MLP neurons of a small language model. Each row is named by its layer, matrix (down: output weights) and neuron, and shows model dimensions 128-223. Each number is 200 + 20 x the weight over its row's rms, rounded and kept within 0 to 999.
A block is one neuron, or neurons of one layer that tend to fire together. After each block is what it responds to, as a language model described it from the Wikipedia text at the highest values.

L3.down152,220,223,216,193,208,224,210,235,184,194,180,216,217,178,187,209,194,182,200,176,246,239,190,176,200,223,228,203,183,212,245,213,183,208,218,227,184,190,193,174,173,193,212,192,209,200,222,181,192,196,226,225,202,228,195,247,182,145,152,188,164,211,166,228,182,176,169,211,192,210,210,179,211,185,193,202,204,194,203,177,189,207,171,201,195,187,228,214,236,192,208,181,214,227,185,177
L3.down226,191,207,181,207,196,184,178,194,184,204,201,240,228,186,202,208,214,228,246,209,237,206,179,210,195,215,212,196,202,219,202,211,256,233,197,201,203,149,185,164,251,214,162,236,165,200,182,192,193,198,161,209,164,203,220,184,204,192,153,198,232,216,166,202,209,218,192,208,228,222,177,201,209,169,196,191,182,167,217,206,193,216,191,183,221,199,183,170,196,165,193,230,175,212,198,189
L3.down412,175,217,217,223,237,185,178,170,200,188,158,203,191,198,178,174,184,219,222,195,190,216,200,246,211,175,182,192,202,193,195,205,184,212,206,205,212,219,183,178,189,230,205,179,197,208,198,210,186,206,186,198,206,216,165,172,181,219,196,187,198,157,168,204,196,246,206,178,195,210,185,199,188,238,197,198,219,241,200,202,202,165,228,237,184,202,155,205,236,228,198,206,268,208,187,208
L3.down664,200,214,226,182,209,213,232,206,201,221,233,199,182,221,186,166,210,187,228,212,195,181,222,227,195,182,193,186,190,215,216,184,166,208,229,192,162,197,200,203,212,233,180,180,241,200,183,188,188,202,172,210,218,194,202,205,178,210,192,213,174,202,186,231,220,232,247,196,179,194,228,217,205,153,218,178,225,218,186,201,218,209,201,207,196,220,202,218,205,177,199,223,188,177,220,198
L3.down741,191,233,206,169,191,220,229,211,192,206,165,202,217,209,186,203,195,168,230,186,212,217,214,210,180,205,173,217,193,193,202,178,192,200,179,223,179,192,193,209,184,196,207,208,191,201,194,233,179,212,226,219,211,172,226,215,186,232,196,207,182,181,190,185,198,218,239,186,203,213,175,201,244,220,185,198,191,205,209,207,195,153,204,211,179,216,197,220,183,202,185,166,226,238,212,183
L3.down791,218,216,189,178,202,207,227,184,199,214,227,173,179,202,207,176,209,198,211,180,198,214,226,230,175,214,171,182,180,187,202,214,186,238,203,228,161,257,208,231,195,190,179,204,215,189,205,194,198,193,172,217,203,181,185,204,215,185,191,214,205,174,214,235,182,243,203,193,191,205,179,193,226,213,197,189,190,207,184,223,204,196,202,184,203,187,219,215,210,236,226,203,198,193,196,173
L3.down849,209,239,212,196,200,191,141,171,217,203,190,193,173,184,170,192,222,189,208,158,244,196,228,213,204,205,185,190,173,210,203,178,196,216,199,190,162,190,207,191,191,223,197,177,190,196,182,219,175,188,217,217,203,198,212,216,231,213,211,239,186,180,214,200,177,227,185,197,228,223,186,193,202,186,213,212,205,189,220,196,204,228,220,190,190,191,213,202,199,202,214,205,197,238,199,161
L3.down860,185,234,214,179,202,212,209,172,203,201,214,208,179,189,191,190,232,192,208,159,222,205,212,174,188,184,188,191,170,221,190,205,188,212,187,199,222,195,229,188,203,217,229,217,205,228,222,208,209,174,211,176,227,190,196,162,213,191,195,252,191,231,206,192,209,177,174,207,222,219,196,199,174,116,205,251,195,190,196,182,224,223,212,207,193,181,171,190,241,192,176,189,198,217,222,208
Responds to: Final token of split strings. Fires on the last fragment of a word or number split into pieces, such as closing digits of coordinates, IDs, ISBNs and year ranges (1992–19'94'), or final syllables of foreign names (Pallasma'a', Phibunsongkhra'm').

L3.down153,206,207,217,223,198,176,224,175,210,192,206,156,180,195,221,202,211,214,178,173,167,185,197,219,216,217,226,215,212,200,197,183,213,180,212,185,214,196,210,174,165,222,244,183,210,159,220,209,189,204,237,205,184,213,225,192,229,221,216,201,181,225,213,186,191,194,149,222,222,231,206,164,183,195,206,208,189,184,200,233,221,201,196,185,183,197,212,225,242,217,203,179,177,177,201,211
L3.down190,211,211,231,238,197,196,181,205,190,202,206,213,195,188,222,204,189,201,186,221,186,232,193,203,197,206,189,202,188,221,209,208,192,176,193,203,168,203,199,195,216,191,223,189,180,184,176,174,201,193,217,200,171,183,188,184,246,190,214,185,194,209,208,195,231,180,220,194,199,158,195,192,194,200,202,208,197,197,220,211,202,213,217,193,205,209,203,213,194,195,179,236,178,196,199,190
L3.down199,197,225,173,204,185,209,201,198,226,205,202,167,211,178,216,207,228,188,187,215,217,219,219,218,200,186,174,191,163,218,186,211,193,195,246,161,177,179,226,202,183,184,201,214,206,227,190,263,204,237,163,199,218,179,229,233,209,178,221,167,199,209,174,203,202,234,184,187,215,175,212,215,177,216,166,189,183,209,169,178,237,204,187,200,186,221,194,249,212,183,221,185,174,197,210,217
L3.down545,193,228,211,167,180,211,189,183,222,191,175,244,218,195,195,241,176,207,254,180,199,212,223,184,238,220,221,179,203,215,204,189,183,226,188,192,203,219,165,179,208,195,189,213,225,193,209,174,192,206,177,184,177,219,222,226,254,212,177,192,189,205,196,189,201,215,190,156,206,207,207,201,196,171,216,189,219,215,217,177,228,198,176,187,207,193,172,269,204,205,161,198,232,193,186,194
L3.down608,198,194,189,180,215,221,192,190,228,230,162,226,249,227,176,201,192,195,208,189,173,195,216,172,214,168,242,204,191,190,162,198,205,181,204,204,209,219,174,191,219,208,177,226,203,200,213,198,196,213,197,206,180,213,229,158,208,214,218,202,189,197,169,193,175,200,208,200,227,206,176,208,228,217,202,206,195,208,213,228,218,208,197,193,166,203,220,226,211,192,194,217,194,199,204,202
L3.down653,203,220,201,179,199,191,192,196,214,199,207,206,214,216,221,205,200,175,181,245,202,176,190,190,198,227,162,228,205,206,189,215,203,200,234,206,192,178,147,225,210,216,186,230,177,172,210,197,190,213,226,183,203,209,237,203,174,208,199,222,171,213,203,217,198,200,193,168,230,204,190,184,208,204,201,200,155,195,186,230,230,192,194,182,204,199,177,194,180,219,249,251,223,184,188,200
L3.down809,205,258,184,203,203,198,195,208,201,173,206,235,243,197,193,208,236,144,204,195,145,182,220,181,191,194,193,210,198,238,217,211,145,193,187,164,207,225,187,185,232,183,223,196,207,193,188,216,202,229,184,185,224,210,221,192,222,211,196,206,192,195,204,209,217,179,215,194,145,142,198,194,202,227,208,197,205,191,191,181,215,207,198,225,201,197,231,243,212,199,207,218,235,180,188,203
L3.down863,205,170,211,221,175,207,202,219,196,212,224,162,173,177,204,168,143,198,209,222,183,191,173,176,225,187,214,239,212,223,196,208,163,182,199,234,212,153,211,180,214,196,198,236,199,175,210,185,210,179,214,165,208,210,238,167,217,227,210,199,192,243,198,201,213,199,215,180,206,217,219,200,211,172,195,185,204,181,179,219,190,197,227,181,178,197,192,225,208,185,209,199,164,179,179,220
Responds to: Units, directions, "one of". Mixes three groups: mi in infobox units (sq mi, cu mi); compass words starting places (southwestern, North Carolina); and one/out before "of".

L2.down9,194,193,206,182,168,197,196,235,227,217,184,190,205,190,180,189,182,200,215,201,199,207,193,204,198,222,212,203,182,231,187,197,176,216,170,216,215,228,216,203,218,202,217,215,198,169,222,183,191,218,214,173,179,199,195,211,177,229,207,226,221,215,181,211,215,232,208,212,171,230,191,225,202,194,193,194,233,255,201,232,202,223,158,184,190,184,180,205,183,237,208,200,172,203,189,162
L2.down328,209,209,202,197,219,153,188,210,207,200,179,213,226,185,243,205,222,219,215,185,188,202,195,193,191,194,190,166,237,205,212,208,199,218,167,182,185,202,168,206,217,213,231,187,179,207,195,222,195,194,178,197,168,175,214,202,222,186,191,179,230,206,198,219,196,219,172,174,233,166,216,197,202,201,213,172,207,228,217,218,168,184,174,197,228,171,198,195,192,183,182,183,248,241,204,204
L2.down419,199,209,225,258,204,189,188,216,226,182,210,178,230,183,188,243,222,186,220,185,194,222,223,209,128,237,189,214,216,233,226,229,199,156,228,180,151,201,204,148,204,207,210,225,179,193,194,214,191,210,179,191,195,171,218,216,210,216,176,208,198,206,195,195,200,184,228,181,224,185,200,212,205,198,220,189,241,204,210,172,206,191,186,235,196,188,200,220,205,185,229,201,154,214,179,194
L2.down608,203,166,209,191,247,219,179,188,184,216,189,213,226,193,168,206,235,156,225,185,235,222,186,158,167,229,212,195,159,216,217,227,193,213,201,177,167,209,226,212,195,208,193,200,211,205,154,174,184,205,189,174,176,203,218,203,218,195,190,213,183,229,192,207,228,222,208,182,192,203,186,200,186,187,243,169,166,188,235,196,258,211,179,191,212,191,221,214,215,184,202,215,217,211,223,225
L2.down614,207,236,182,198,173,222,172,204,187,196,227,228,188,199,245,213,210,164,191,256,171,215,222,209,180,182,189,204,207,220,181,198,192,196,211,226,174,240,185,196,206,211,229,173,217,183,223,206,189,231,224,226,166,197,183,194,196,211,216,204,197,227,176,188,193,159,207,171,208,158,188,182,200,198,202,178,218,202,225,195,213,173,207,198,213,195,198,195,224,183,244,206,198,197,198,200
L2.down753,204,192,187,212,192,174,176,208,220,206,191,197,182,219,178,180,197,192,199,218,182,196,163,258,248,186,214,223,209,197,205,205,210,221,203,189,191,203,234,200,206,205,244,184,214,193,207,194,196,195,183,225,177,213,206,189,198,216,226,202,154,211,163,210,228,183,212,167,199,204,210,204,211,200,175,190,187,208,203,192,178,216,174,232,224,195,212,197,194,228,219,190,204,187,207,205
L2.down756,207,222,235,183,222,216,217,186,210,235,174,197,240,192,204,208,205,180,224,253,206,247,214,177,190,192,176,188,199,190,258,199,208,195,230,197,207,209,153,181,229,190,199,204,235,181,184,207,198,168,160,183,207,187,186,196,225,188,172,221,210,180,176,208,207,202,187,216,206,226,207,200,203,169,189,183,210,204,199,213,188,191,195,173,211,188,231,217,198,211,182,202,207,206,191,189
L2.down807,214,207,194,228,212,160,206,178,193,174,151,200,208,193,188,188,255,202,218,172,229,222,195,184,188,190,203,215,227,204,225,227,224,187,215,214,261,218,195,193,208,190,188,211,178,158,161,202,198,181,182,207,199,212,223,187,196,202,206,200,213,245,240,191,193,169,190,234,197,217,205,239,201,188,220,198,170,190,237,148,184,233,184,215,212,213,184,191,165,178,212,224,170,179,231,208
Responds to: Preposition "on" after nouns. Mainly the preposition "on" after a noun or verb (points on, based on, raid on, dependent on); also "which" after commas and word-initial "com"/"pro".

L4.down581,189,224,211,174,149,160,182,194,205,206,182,237,190,205,171,166,219,212,201,188,206,213,220,199,206,184,165,207,206,223,204,180,222,207,198,206,181,204,185,165,198,168,185,181,182,221,175,203,208,183,207,188,227,199,192,236,225,180,178,232,202,209,188,162,231,213,179,176,215,178,198,144,181,182,198,194,209,250,215,202,246,190,207,179,232,227,210,192,223,174,190,228,230,202,190,168
Responds to: Ambiguous word-start fragments. Short word-initial pieces that could be function words or prefixes of longer words, e.g. of(fshore), on(going), pro(duce), Car(dinal), plus plain to/of.

L4.down572,187,224,220,173,210,180,216,229,194,181,232,166,220,202,250,212,191,212,191,162,165,197,187,209,197,229,199,207,184,231,203,204,226,193,207,179,214,188,227,209,207,194,189,192,229,142,220,211,180,188,214,215,195,197,229,195,228,209,197,224,219,169,201,254,207,211,236,156,208,207,181,198,211,210,229,171,165,214,240,220,201,204,198,195,212,225,163,188,192,166,183,172,218,177,202,201
Responds to: Word-internal fragments. Mid-word pieces and endings inside rare, technical or foreign words, such as "hi" in Yoshihiro or "ta" in oxidoreductase, plus genus-abbreviation periods ("M. maccullochi") and LaTeX dollar signs.

L2.down12,193,178,229,184,207,202,211,204,201,233,211,221,200,215,202,207,214,203,226,169,192,195,241,210,214,168,214,211,202,205,205,211,210,208,195,219,180,224,248,246,176,168,152,200,197,202,183,190,195,211,205,195,224,258,205,200,237,217,193,244,209,184,175,194,188,205,211,198,204,201,197,200,184,214,216,161,201,198,199,208,172,204,183,204,165,167,175,205,206,203,179,222,189,212,191,186
L2.down150,190,190,231,193,205,212,187,165,191,237,169,229,193,204,219,212,191,180,186,204,197,233,228,192,180,188,167,186,215,218,199,197,197,219,178,200,207,190,194,198,190,220,176,193,220,215,190,240,189,187,201,217,210,168,203,182,232,210,211,201,226,189,206,175,201,191,199,204,228,244,221,192,208,187,199,165,191,228,213,218,198,205,195,183,178,211,172,210,242,195,198,210,193,184,209,195
L2.down153,193,175,200,237,160,150,228,212,181,191,196,199,233,205,209,220,180,202,219,182,182,186,198,170,215,205,170,197,212,204,172,191,187,213,228,174,168,186,235,220,183,179,196,171,199,210,205,231,198,213,210,216,174,187,190,227,182,193,222,183,205,217,220,182,180,198,220,162,194,221,184,183,186,214,175,205,152,212,186,184,191,199,207,211,217,207,186,181,224,187,212,208,194,164,180,197
L2.down243,208,201,209,181,187,214,198,220,189,205,186,179,238,230,244,212,212,189,229,174,197,200,216,196,207,193,202,198,184,232,190,197,186,230,170,154,210,200,218,201,208,162,222,206,164,208,213,214,206,229,199,184,205,167,213,193,196,186,207,179,179,199,178,162,189,176,188,193,197,211,185,198,187,170,188,200,164,216,181,219,186,161,192,185,233,209,198,204,230,210,229,186,187,207,220,226
L2.down290,193,233,174,192,193,200,208,221,177,204,176,203,196,190,175,193,223,220,199,158,206,213,214,208,181,200,221,191,226,227,192,201,245,198,185,194,192,201,174,228,220,195,198,197,201,214,184,245,192,221,201,195,226,206,191,212,213,211,182,238,200,199,239,189,200,180,185,173,206,203,206,205,180,203,205,175,176,211,204,218,204,241,177,175,207,208,160,180,240,232,179,162,157,208,193,198
L2.down342,188,205,221,208,239,184,211,235,162,220,187,167,191,203,177,197,231,194,203,169,221,176,243,212,187,226,228,215,188,214,170,198,189,217,166,215,171,174,205,233,199,201,243,155,221,185,203,211,196,228,198,226,192,224,187,215,227,240,182,248,207,183,210,195,232,178,214,203,189,175,204,206,185,204,178,196,191,202,227,218,191,211,225,193,208,197,168,207,212,221,222,200,189,214,214,175
L2.down428,205,197,194,204,225,201,219,239,180,187,160,185,164,224,188,177,217,204,208,224,211,171,210,197,155,184,226,195,190,211,170,175,224,154,230,212,156,182,197,219,196,184,188,198,204,222,210,206,182,208,199,244,204,172,224,180,197,223,206,235,235,203,223,220,218,187,231,219,194,192,221,235,228,188,215,160,216,201,176,204,151,185,204,178,215,181,222,236,195,247,259,172,204,199,190,209
L2.down572,184,207,190,240,207,175,202,236,187,233,159,209,215,189,160,231,189,222,199,215,209,224,217,171,196,146,213,230,209,214,187,193,226,180,193,214,171,182,213,213,181,174,204,194,203,211,176,208,190,221,203,201,215,182,200,218,223,188,214,194,201,217,235,201,203,193,242,182,204,194,236,196,219,221,165,178,182,219,199,194,181,192,204,189,206,187,201,188,171,233,181,192,190,209,167,199
Responds to: Long-word final pieces. Final word-piece that completes a long, rare, multi-token word such as foreign place names, taxon names, URLs or coordinates: Bucureș-ti, Diamantinasaur-us, °E.